Weights of a small GPT-style language model, trained from scratch on English Wikipedia: MLP 2048 squared ReLU, 6872 steps.
MLP neurons of a small language model. Each row is named by its layer, matrix (up: input weights) and neuron, and shows model dimensions 400-495. Each number is 128 + 24 x the weight over its row's rms, rounded and kept within 0 to 255. Numbers have three digits each.
Before each neuron's rows, "fires on" lists the tokens most often at its 100 highest values on Wikipedia text that the model never trained on.

fires on: "–", "|", "-", ".", " |", ";"
L9.up841:135162128130151198142149083109137142132125113105097130095066168136117142131143106119144124145113144170150127129144153150133157123100105160173139138118122160173137133170152131153163123111108116137171096131159130130100124108147158119107197086092142117126157142116131135128087116190144092117

fires on: ",", " in", ")", " |", "."
L9.up2041:093139109099132121175115145119156127108127113136132092158194108135132089104140131138126129151102174121163186142165158116128153133096099106146156167103183130132110139130148146118147175146125120098114102094137030097177164146137117040125120090094121120094128135092123145100167137108144100130

fires on: " |", " of", " in", " (", " In"
L9.up1154:078095112113124112100113119080154129139142081112102065114146143110144125139134142136188108146130146155167150137125152087108119120155139129107131119113157113113167094106123150103127148109120126116115125138153138100137130131136130123149122133105102107138179116115108153112102138135128167131

fires on: "-", " or", " and", " like", "|", " to"
L9.up1667:091139127101150105131112115086157119143118144094124131128104117108127144145126140129141160129134113196138156089154154131133135122078121124155122156108157156121153155144103165148117172108069173113139134118082101120100115120095156131079163106148130127140151106131130106143079093117122142143

fires on: "er", "ant", "ict", "ee", "bor", "im"
L3.up1778:117138125129091158157156128095153132143131112062084138112113157163118093130144111089135135109120085135149106102112133134138093134170175096108093111147153126112099127123159153126136138145132099132127119072142156139127144185091096136125111158149098149145134103106141140074110156181117130140

fires on: ",", ";", " and", " |", "|"
L9.up1784:135107131103152103166138097146137140160124129124130098140123144112111153145090102091119139124121149123164146136117152175107102137153177164139131116140129190157142094114107103112118175153140096157107144135082121142121127177156128112124110126090155136169077119117115202132160128131150085143

fires on: "  ", ":", " |", "|", "\n"
L9.up1893:093113133085143122092133120115153123135129123094142110116124146134096131153136132163126135162131141122165124171159173154116140108109174144194125114176154130118103130137094101132125124130111154108139136110119106133119147114132144083137168142105135107162174121135129205155145102142069139132

fires on: " was", ".", " been", " were"
L9.up66:087120102116191103120152154126138140108089141106112153123104102107110116124139116103117159187119142129167147129146135118118097110173158171123137142093162138160102116123138124126134178115140147112148128102125126110160105167134144133136137162121165128132135148149097130077122143111122116133

fires on: " |", ":", " /"
L9.up1404:130133110115102121129103095071143185150133119069106135114147157145152114177148126158157079099077120131172173196118168153145100113132101139130083101128112148132135143137114121171141133100123137119111176143136154135176127140120129102167138128102126137156151106140098176154176101147142154139

fires on: " |", "|", " and", ".", ":"
L9.up567:124120109159099108153118080163115127161110099076123076136121111096121148147130133094123112123108133104127084106162138106102142173142162114135100139105113151159118145091137130142156169117137113094105157129107084143165159150136137156108171094101133165166138128164102133086094131080120127141

fires on: " Z", " Kl", " Ger", " ge"
L3.up1419:090123089117099136113146142130100139172098140119157117106151085135114118156098154186135109129135108143120170149100151133108116134139134120172133139089147139166159121107150096081137116136142150129135175129123111107151142132108106164080130129149114101157113133145095101128145155143133104170

fires on: ":", "=", "-", " |", ".", "\n\n"
L9.up1622:147138145130132127155169140134118104160115131119117155100152121117171113141122137126133140136134110124139119113160157127119106108104124168097135146081149135147147132130119158129114139085158155152104114146131110112108147159089126102156154127143138147093160083104091162142092172097137146141

fires on: "d", "le", "or", "ored", "ed", "ian"
L3.up1950:121121079129134161088144128098129104123132129092146100156157106174058119155097135134100131135127156143164125136136099140115087078070161171113119135066140149115111102137146107124119133089121138156118171098133171120154149151155112153137142150116161185138152164128119128097123164167088087126

fires on: "."
L3.up1618:115115117092154091141129121140131154091103148118125101096173093113125156098104098089135163127122138102131153111121139117076124103139118162138152167101150111158132132136151126121132130131087178136103132135113106077180125128120114138086140101135134092171152136129114155104134140126094091118

fires on: " all", " All", "N", "All", " most", " to"
L3.up617:149123104139153126137137107104096096099116105112115088102117133113112137150147100099116160152117099140063127151140168154102147152144131128152152146107103143165124130169118102112133169126143101097098133106110144081121137128121159162137164135140094159119129120120110098123133154153101108137

fires on: "V", "C", " j", "F", " Kl", "L"
L9.up310:107129140124182099177119105139153126106103129113146125129127111120116129101114129111162133214140109156153148142100149120118141137117093124120175138126147144119128106131079112106133104111124145096148119088169137109122111145120121097072130146117098107123145134138132130107111122127097135131

fires on: " |", ",", ".", "\"", "'", " -"
L3.up1787:126111128130095138116118103122151131145124110138147148115138130134129146125117141141149101168075139092136161155155162178107133130137163140122146120116132127142082101121146178133136094129093141121137130147148112078142130125152133101126125147124076168091131071147129114123142177101117148146

fires on: "=", " ="
L3.up1450:116106140135085151117116080093159136097131125111113103139103168141083147122130156150103096153127139140082154132102122124111152136151158108144159129068146171144034158110120105138118109160129151108103133113132154130143124125167121151126142193111094146093163131130114135116099150104157112107

fires on: " of", "all", "ic", "a", "o", "res"
L3.up842:039114109158144114104108143094115120148122130132160095107151129109119096147158085142121145131084128121102144095140129110124118139146161123100136162076090111118091121127147108120108164134184148136123105067152146132166128147166167111132103149098134123124127155156140128088128094085142106106

fires on: " was", " (", " had", " were", ",", "-"
L9.up411:118107127120155149135121134129132126155114153136143120106134154145162131085098111092094121133097130152174182110182122105120110164127166171140148123120148152121086098085108157148129126132151140112083143099077125126153148173163102135124150118122135113132125159122116159104129147123104134149

fires on: "|", " |", ":", "  ", " (", ";"
L9.up322:147099091093129120121173086121122135115124070087131097124121137149134089151095116126156128137119093111127133149129129077054129116105144134133126123120135168117105153154153126103140099064135140099101125104115130153110151111148134085151153132113122131158149113160082197108124134132128134131

fires on: " |", ":"
L3.up24:112116141151136099152115112123176138138142118129114116081144175150131108133157129099107159122137117150111102155160155145153145102098146192120111139103123138136173134093101113140114165107102173145137138123110164148134129172142125151126117072154117078134161140106132112136158097139170124130

fires on: "–", ".", "\n\n", " in", "s", "-"
L9.up1215:123113128110134100122125106060152139150096150136126110132117123144090141151116122131161127140121092155129128166144097107075119110149140122140098173148133121144109133101115139105116132141075130118100110123128076143152124144144119103115153127129107144124145130142104134155110152161136127093

fires on: "=", "-", "|", " j", " ("
L9.up26:125094117160093134167111083069148150163075109104157144123090132147103112113152124101108117137119123145143136137119176160121136128090094095084101114096138097144162108139143139158148156141142120137126127130104077129144087139113126123147120126096117114118127106126108143149101121135134128156

fires on: " (", " ="
L3.up1199:105122124110124096129081108111120106117114112118158160107168120155127106140130138128111119151086134126122112159104103115109120138159128152105155129118180143130127137107143118130109131105112136146131148126150152119148154194114118097123166118116174105146131130136127155124164138111139153147

fires on: "s", "ed", "or", "d", "x", "er"
L3.up858:123123130125143096122119102136187115135122121104185121151132106178074161116131135145143107136167197137120106094143101118146109114162154161180114132110127135129104125173118127119105123109165102152122112069112135083119156133150166126136152107107172171150124134160091177109105157158150118120

fires on: " (", "-", "=", "–", " |", "|"
L9.up473:170119126140149109140107112088123126124108125149141164126150134137111144150112157160109151099185093142113129108078142080138153140140150117138136157082097149158110107148159107085094153111108147121145106155098139082142134139077121091105149157141142088159120137138122165102121125099126133182

fires on: " |", "–", ";", " ("
L9.up301:079100084136123118127181177096162108130111145124121124036130137136120125141140133130121155117113132117120096107152121114115137134143139109116108132126183137120133154085125124115141148142133157160156161121156133143151162154113157104122157137102127181147126151122130110071139136106136143119

fires on: " \"", "\"", "-", " |", ":"
L3.up1571:114141142093146116186092125121164097115118115170130100101148135121120144143130108121121183141184115150146126114105162106118128119145136142144157112098126127147197134071133134115130161146126169168124155153070137102079156160121114086149127118142154082163127182158122114101161108134188154131

fires on: "g", "ing", "s", "t", "ng"
L3.up506:103132134124131101145147125125126108089110131117142085120135117128098132131086127128134153135131121134154150116150135136134094107131141126147166103135146168111109117167150162134148113101143136172127132130129093070168168102132099123149155168135140117176157107096096102091154165127118113103

fires on: "\n\n", " (", "\n", " at", " to"
L9.up40:110131100129135131096130152096099133101082098165134116100126159143122102171078115121140171132083135085134131082151141125079162102156134177124131156165170119114125133136156121118108111100131115118119122140130070120125141145097115105152154133144145123130149115162111134090145174109144135134

fires on: "-", "|", " |", ":"
L9.up583:103121135173163077127107126105168122105116138092125081132107142182136131139125149105144151135121135171129127157126160134128131138127121130128078134074159155123174117141127099121130099090134142141095124143098100102121144182129112126054138132091124152128153138174086176111102116146173142138

fires on: "–", "qu", ".", "\n\n", "equ", " conv"
L3.up1840:092132093119139127122128122104132139146126128141148098120122153123110094154158122091114131166083134138157140164112146143108151104115157124151160125089152139180142123163129166129134126148131117134138147109131101134137120141140131145123142106092155120121093109130124117079083119123115083106

fires on: ",", ".", " and", " so", ";"
L9.up1360:132091121109099135100146135051117141145102099084137119142109130104083130123145142155192103137127132124152170119161169111162113111158101133137139129089114156131085120162126109140152139118108120152138101095153105126131129134112152116122143139105156140154155125055118127077135155152153142131

fires on: ".", " the"
L9.up996:095122108101123050136146146149066129098131108104108092096120100144112150135153136110151144143128147119153155167161114135099095117111076106167125167127144133168124150134112199112146151109124154149142118122104132109128136162132181094081139094119095137173121108158138150103094159120110130111

fires on: ":", "–", "\n"
L3.up1611:098106079103143133155162135121123129135136095135077156110122152127132136127135116124154152132090170136108104152115142156114134095116143130134121102122155165127147139130123134135151136114118164143125160108120141118131099127145125143115116115114139128128167156139123109089143129138117105127

fires on: "=", "int", " look"
L3.up1633:140079165107146122138130112135147136122121114128126128132106127113138136099136133154098094131125110136107133155105131133105142135160141118110108133094125102130079124112140106151122157159072109142131097120135103111108107117170118108151128127133146174065122089119110132103133143099105103156

fires on: " (", " was", " is", " his"
L9.up1234:142099137137124145152125083109117155145132149133156124090179100141139134163112165119146157141148118145188138183129188128127087120097173150134135144153116177160134101126127169158116115100099126105093144117130162161162150122108135117135147124122159133178156108119115120136128126135119096172

fires on: " the", " The"
L9.up123:145139123113115110132143107152163107131128146150078109137150111144094130169127142127109156125132119166160167138113104116111083098123110121108127085110118090184132098100129146096148117103120079126148118126150094100127163127141136157115123156105156110143146097111122148112109164141084150100

fires on: " |", "|"
L3.up216:116093143120130135131091137083125111153146100108119129124143145117113130155134145105113118157157109124082124110121170108138130118177135166136168177132161117149155147134144128129090134128162117129131126090110098112153141188128166115068144150114142103106131157157096135108122105149136086114

fires on: " |", "|", "s"
L9.up376:136064140120141134108123136096119134091134087141107121126121148125100148105134106116129136127122121169136146137167170129131133112128154165138110147137172146113174128121118111086148101117143108116144090083102096099116165161135114147096182166156126126185134132140099157122169152092113133138

fires on: "\n", " (", " |", ",", "\n ", ";"
L3.up1293:147122105144117152133095087161183151154155110147150109125096152129135138124097140087177145186120139176142108137168103118116136129115170134115116155123131143133100162107178119106096133154101123138125104117109124098155129131159157129116177068127125129110126103171126140099171146095168130147

fires on: ",", " and", "\n", " ("
L3.up81:112123109097133136135124118119131146118195116112118137105086142151116144119127158124133131177152118167163120110166142139153115131149188150116111112110147135157083145136147136151069142100083110126125139112104094111100132123149139120116172139153149146125123121129101157110149178097127125142

fires on: "|", " |"
L3.up1838:157127132129124134108149137130138153141123131134136116136132108097113105151135147105101117155127166099129142112150112147130124086152142146135110134079142133153138088110096128106092134136122105140124153129122125095142140129121136171105142129086115101069147121160095145098112144085101164153

fires on: " |", " (", " of", ",", ":", " a"
L9.up605:115117098127136112218100098121115112163164118167112103112149167122125129118122170092155140145136133146125110126151128143165157081113128165122148114064172160149111153129129147131111142093163148122100121134129137132138133140133105171118171112121144134123141138132088161111141149151113097134

fires on: " St", "M", " p", "P", "–"
L9.up1024:137089096118140125135136128103116165156107124129105154108115126107120140128139141114104138136122100125134143127157131152117142135145106149107135081100133134147132103106109149118111149127128111112078122088124111114136117115101091118136161128119133115137105171154103123097185147096122127134

fires on: "–", "18", "19", "-", "%", "."
L9.up1348:132133091092130124138090095123184137109102141088085111106119167142123112143148106147129143133107119148139147168141170109112155106146179145116161156063120108109123128139163120123126134113153152133074096106138128133152120126134140090086159097088124089146135120142117126117131179119136086158

fires on: " |", " Pa", "i", "ie", ","
L3.up695:146129135073125140105139119081139170118124097105107102103139126139122132171131140086122146135173115129078120121151136093152158108121162142120142153095155152148147165137119136057081152129140132121117135127134130111122144135104138121090184110105101115157131135108122167088140114178121111159

fires on: ".", ",", " ."
L3.up1515:110105098153113119109138125123148114093111107169120119131130129099163077145100168131108109151069122138145104173131152147150133099151155120191165083105141127131117091103122147114127112126094179091116119135157123103126140126124112165104135149119140118091153106113098153073140153115120095110

fires on: " |", ",", ":", "|", " and"
L9.up888:149107154105136102168123097146174123139098134106107127074140125105127126138124114108095175160070161130137124141153154108125113132143183124121145146138128158173130089090082131120099165147120105128142136118084119109120138183134090101131144089117133123147147130118134168146155145123150136171

fires on: " was", " been", " were", " began", " used"
L9.up1708:115097110147106138157131142141156131115068129142105088144154118119125153125096104151126129172115122127135155123116173150085076125124174149155149136158117146123162101116102162115170123132125135087118075136121117147113157128115091110155150116092180108145169117180121121124193120096107161150

fires on: " (", "born", ",", ":", "."
L9.up1366:116109073130150099144148156120133137175111089134137093110116150128116105130118110086122119135075135141169141200164121118120125111105148145155117117131190159153149133151121127163140136120104133125129115110128125136166172171116154102133141102120077139119130079104119157128098128163122123144

fires on: " on", " –", " On", ":", "On", " ("
L9.up1102:150114127156117131165135124126126163133134108137124122161144144115106122144093110069175139152102157140168132178179144119117072090120150140148137166149156174131124131112129119110135177197111134121115136124154160110158098153108118148093141071104083124155122116168111134125151176138156111125

fires on: "|", " |", "tt", " votes"
L3.up253:126136158108131124136109139133134172177136080112104135092176108166117154107141128141117132156126112077119129121134122157132129103114137123157149148110156119139144142107122112099089146166134141190142136151115087121133136142132136133101133121064114100097183135149112114144156133139123190109

fires on: " the", " of", " on", ":", " along"
L9.up1579:064130134106151075117119137106133185142129131129129082141144130146115117127158143150133163134119086131187139128130154149082128127131170120124100145112145134136120116078107136117150149138125153137119115124123124150154157146151151121148129129065117153192142074099124140109097128132129135150

fires on: " |", "|", "-"
L9.up361:136115101131123115122142132081170127162134131109107149088115128166114155112140098119109119101127117137114117130130179113122129104113112148108078139152146167124129152112123128153097109104145116136118140133069150090105143188104143095091112144106132166060144157131118132118147111171142106131

fires on: " in", " over", " up", " on", " out"
L9.up1220:126135143113129103146133108112153112083109121131138113121085144136132113165093138124167103177120129119166116137138123106083131089147148116128134124146177132163078166100087079101138122081109090072132094146115065105151141112159155134112169102130108114141163085122093134089098165132157124170

fires on: ",", ":", " |", "'", " A", " R"
L9.up445:118144104112143116126138101061151094150126117079089088112166112133137111121129191138144118133112090154163126145109173082112129142069143087111106130150161146132153119137136147129123165125152118108135127121107151092121174122116121106066132095140139123129184146142118128105145110123158111184

fires on: " |", " the", " (", "|", " Scottish"
L9.up353:172120129124099080163132152062152153139095135170107106115145148100111137111106140111141095178154086132122085101122141142102117099147129160106128163143161148132111186132123108113125150103080159126103101114161120142124115153159129125068151142130103123172165143175102126143144186145104149182

fires on: " was", " (", "-", " became", " been"
L9.up1896:121123146148150112153113099110159173165115100115121143109149139138114120162136133130124173118134126132135169149143145166173141130119113149076084136132146160142139110082147138125124136067129092123113133103113122139094128129137098095138155156086144131133144119100135125128102179138128124145

fires on: " (", ",", "."
L9.up797:136122125122149123107118165135104063081133139159164153122177096159145070124117133124112154188104121098124170136129096091124100145140104172104143136110122112140100132170170110097145160063129125095154136120134106123151137132152116102132122100117128104162116142154066150118152175086175155140

fires on: " on", " of", " the", " in", " for", "s"
L9.up31:083136131102096093123133100098139164134118107142126070131142164110122133149085145155176156139102151151109148128137149149118109121128177124089145159160142141140143129117124109137117128128145130131147106122137134142086140130112142081122117115070113162145106103107117100144110154137146142131

fires on: " |", " of", "|", " -", "0", " in"
L9.up508:125120128134155113128127124106150144140099139064152075147173138170138130100133150117161113113100138131178129135125132118125114098166113127106159134141170142139167172131124143086117136120124127063170137149131142116148140131134115123096162099160155123120164150133135176130160127121132165196

fires on: "=", " (", "-", " was"
L9.up1078:111102121127154133110128127170144116139077140171089115105113138143143138123109170099114159101133112131107139173167133098115056129097145147106117122108151165135095110067121141127119098127154103147107135128133136140185145126157090103121145106104158124123129156080128156146119164124139168147

fires on: " and", ",", " as", "n"
L9.up1197:096147144120132123121158082114147137125112128114122087163127124142147089146108105134100153170134124156156141125153172098155103102110144141112130160142169127145177149144173144133111177120150137125092133097094100116146129126105150112142116135098110123167087076155139131098116107155143107128

fires on: ";", " |", ",", "|"
L3.up1064:120097095129127127154112124093167107127137110141146102133148116152103092132126105124110127161149096149118146121125166115129100121098133182091169173132166165205145169135132160109139149138099069088157126091091130124134148195103153073102149138136147152122145121136134130070157114135182098167

fires on: " =", " (", "=", ","
L3.up1994:081102120121110102127145115091148126123109115096152103122142098142135123117149133116105134127128155120141165179114116111115113149126153147102114142106160132099142075104108127139091129117137149127110150101136128145109137130144114098148174110099137095166163081141117142096168144116108135121

fires on: ",", "."
L9.up1158:103108141137118134100135128105125144101124087116087101116140127133134148123092157076185174163139141102115150147159139215110112125101131139135113136135211147107097195126115145102118132132108100107116148093097095132163138144133125085079149129111087143133133080145122153114170144091120113138

fires on: " the", " of"
L9.up674:111154104147128148136174073137153112116115107131090109107105093160104065141121120138142177133091122138140142139085111120107123139117120122129132150046153124157127130150082125086135150084100134121141119128129116114148152113133113103114112139113161115152143140132083147142148133158137080127

fires on: " |", " was", " in", "|", " on", " and"
L9.up209:100135138134109120124107105130142113162147140127108121150127113117061129159103135103133156119120110122151141119147122128116144120127146123137102105152119079211107100146119116114137147111129079100105139115111135152135157157104121120135132124093128128146115135130091136113157134141142127142

fires on: " in", "\n", ",", " In", "\n\n", "In"
L9.up1000:123117093098130137102171139112186145132107117126114134132121132119162152151149140100161144136135147117135121121137175151105125095120198105118118120113110189108115101139126143107113169087067132138109121162105115084118130159157139143081151136099137115154103137165098152103106147147150126136

fires on: " |", "=", " →", ":", "|", "0"
L9.up1118:120111160094113112167157116127155140128107143124117135106130142124083128117144135104136125130152110148115089118101138112118093095087127182112141167092166094165136151117140101110123143076102110107145179132127139119130137165135123089130173087125140085122153140136099151139106151136141149144

fires on: " (", "-", "\"", " was", ",", "”"
L9.up916:128099097129154138216106113123143109147128125124138098092089120139138135112093112130124111135101174135149142119127165163113156143147142172087126124123138125140134145155145140130160151165129103125101131101060102137161097139125109118133129087119132137141131139101112156136183133118112154144

fires on: ",", " $", " £"
L9.up262:119104112105150117151145124100134146112112127114090133137153122132139158148130130109120179146151152104085115144128126102134135130130156112187124139110184162157115110158098097085158149119142148050085123113120120163093172150174159111128155076119086133130128110147102132140131120158157141100

fires on: "′", "°", ":"
L9.up1886:081123122120149084139160093143127106127134128127127104085125163122121114176164113121148139155130118156098147167105156153086103112123144110165097108115186137130101148134138135130143183116120111121078158097082162115164117132133130122085154153114140124178148123163124173140124158127128097129

fires on: " (", "\"", ",", "”", "$"
L3.up1864:114094103120087100136101106108130109123063135137129098100127136132123115123134100122152131146079101139146159161144136134139112169131131125119167108120120137151108124159143147097139106137081107158144136129099136129114139155126095095133133134119094146142115139142130120116143106140170170140

fires on: "19", " was", "=", " is", " has", " had"
L9.up117:114118129126167139143146126129137155147120098126106122065139130122126100106138117099126170137131089136112164191136122086123086106124204131100115122110114151176119141114132131142145152116173142129139130147128116096127111116100092095117162160095116082129123126108099156084116152157123105119

fires on: ",", ")", " =", "\"", " was"
L9.up534:129139145075167140132128138133146118101081133138145116118130053141136111137123118086118129134123126130129198152109170117130133154127142163046117109139140145155154132105150116119077159161155140072101171110103083181158091134139078127138146109105146091123109096165112141145121171114115158132

fires on: ".", " to"
L9.up257:120114115124177074104125135095122124098074108082079107075137129125136128144123118114134155148148140150154143132171170092106112159133144116122152174172100156134118149086105150143161132153098143092117129116113107152117157154115154105088139129158097128164131131126125120161158146101113133108

fires on: "|", "\n"
L9.up920:130119126159172115159142139148137128122111117127101101136128127167095148101115076132143112171097110090150119113195115091118089119125112162090080196128118096131177104148128095152131141085158083126102135133102102110124150125147130112124175125120127120110146148146128124110108149157174143149

fires on: " |", " in", ",", " at", " -"
L9.up1040:122135111122168097174129119120156116142105127085142115126194110127128136119145157104124142135147117111132109112100174086078133113101162142167119122131185176157128107123152136097101151102134118089098119098120150112141097151156131096107173098119155163129095144155126121097180137144144132114

fires on: ",", " High", "born", "i", " |"
L3.up811:117103124086117159127123117116080148137123078073122107129134137149131109147082139103102169146159134140114115112094130104155142096176154137133139149124116166187146129110114139142132154128171103150125101115118128075134134124097141109097137136161075120139161122119096140113154115152129105162

fires on: " the", " in", " In", " from", "-", ","
L9.up1794:110136128103139116163137085153169123118139116136087113128148104141129135149160139118112114131117115140123123168132140139108121117145104131100108123083162127168129137117126173105129124102123144158088140106165122092154149125101152087100129120069160136128104109136109120102113107163158116141

fires on: " |", "|", ";", ")"
L9.up241:156116127155121127170136096070100118152069144147162104109158138139153135113130122124098132112123120128133129100153101112108120122146127141150123121134149114127131108137102107056121115126134125075172113137125114112129130150102132113139143116161156105162169144111090125079181117113137161181

fires on: "|", ":", "ci", " was", " |"
L3.up368:145107135118062099156129123083135149147118112128094167109130135145113159110128128097116184113117120134122144130106181164130138077154151138132104150130129137140152136134084183086152147108106125108131193131120144135091102141121147146117127092191150122156127132153102097125169132139119142130

fires on: ".", "=", " |", " is"
L9.up1047:125135135146099089123137163082119178092119127100127088126110106140094130136111131118089138165145162130130156156124174114071108129098142126161103151117142117141148113165113107144128141150130167157158116121149118081131122143114122111116156086121116124157144070146086168130096139155096124115

fires on: ")", " |", ":", ";", " Jr", ","
L9.up1715:102134135123136083114127106154147104165113137134126120097154086122129125124099098123169166143103145109142196126149150163086129112112122141156095118131111125137138100096122168137124147101166151145103129157086102108115111154079169147153130119123091133114136121094088188140179151124153142147

fires on: ".", " Co", " co", " has"
L9.up1211:110162123113123102123118103127094071085120084141110125090130136143131146163139123133138131142132145105153197123132117130056060166114108106119120150133129093176092093075130159131145131132113127134112123142128102167111132117126086118098151126139145148125136116167097132113132141121127126114

fires on: "."
L9.up1519:116123140122126106096145159071090175150122113088114125109132094134082120153144146054160161139139094149139172161120136135106123127137100131121141111123122112124136159111106172097120138152110087151098126131117145127149122145090134117114129139133112120131114114133112130126128158124118149078

fires on: "|", "-", "0"
L9.up1814:152071139130154066154138101156158159147152114141113116109126151138099139139122120081164109178109117123123133155140125094131097070131179183110135154095178089147189194163128118142090179078123085111086126146159119133169089140142129103070137071137153123137129115125122108124124162154157106148

fires on: " |", " the", "=", "|", "\n\n"
L9.up500:134149108123147108130119188115135120124087145142136125116182125134112138130083119097120157147168132132141124092139177133147132112109160160091130126135154113131108155138149113137086161114093130121107130115121149131128095175097159124129152143108109120160141118121118135090106145129110119152

fires on: "=", "\n\n", "\n", ".", "-", " the"
L9.up187:113100111109155146140128124092146127162087131128090117137147125170117138131118177129142102130115148125154122096155141131107129126147106158136142099113178126125142108133090118113100127091133147121143096138097148140098148134100099109143119128144124174138172107107103154162110144157148139121

fires on: ",", "\n\n", ")", "n", " Japanese"
L9.up448:110146129151165144138137086124125134123112143102142105146106129143114072130122096107146156128128108147160162133145161162111109101144152195149128154126125175147161109128128119137095153124107134139081092105141105136131136125105158072170159137148122167135134121117159137072120146148147104104

fires on: " |", "ts", ";", "s"
L3.up711:142102122110104099096116082127172132154136109100104106107136156127125120108147126141137139135134135145123138135167135134123141137132161131189144159111143161178114178132149123091132115097122131108133139076084117073119160150089130097104160127128158115097115142122124121094160129089135117111

fires on: "t", "l", "le"
L3.up1826:100110140128072133114123136132138190097094112076143130127129106175111134160112175114111123132118134105133143088146120119134097150128123119150148083136122174155115099123143147126094142133124095126090144121147140092137150141127104146114144174170127156136152132113114148102126178109097139159

fires on: "–", ".", " was", " is", " |"
L9.up1869:139106063110119100146121156093142143141116114105117079093141100088048120144148160106118136129109165104106092139140154135119126097098125146089151147100135144124143128101088150133137187138124115161124155120156163116083117144133147106159129111098138137097128127095116131104053164081100125133

fires on: " was", "s", " is", " were", " been"
L9.up1561:091098133137130121145135108134125116134127139127130114111148123118126120135097166111142162172138131135126153156128167143126131145126147119125164099099127136140166125136108208115186117134130093101130164092121114129178132115130112102135148139122129128099176137157136114140165141129109101108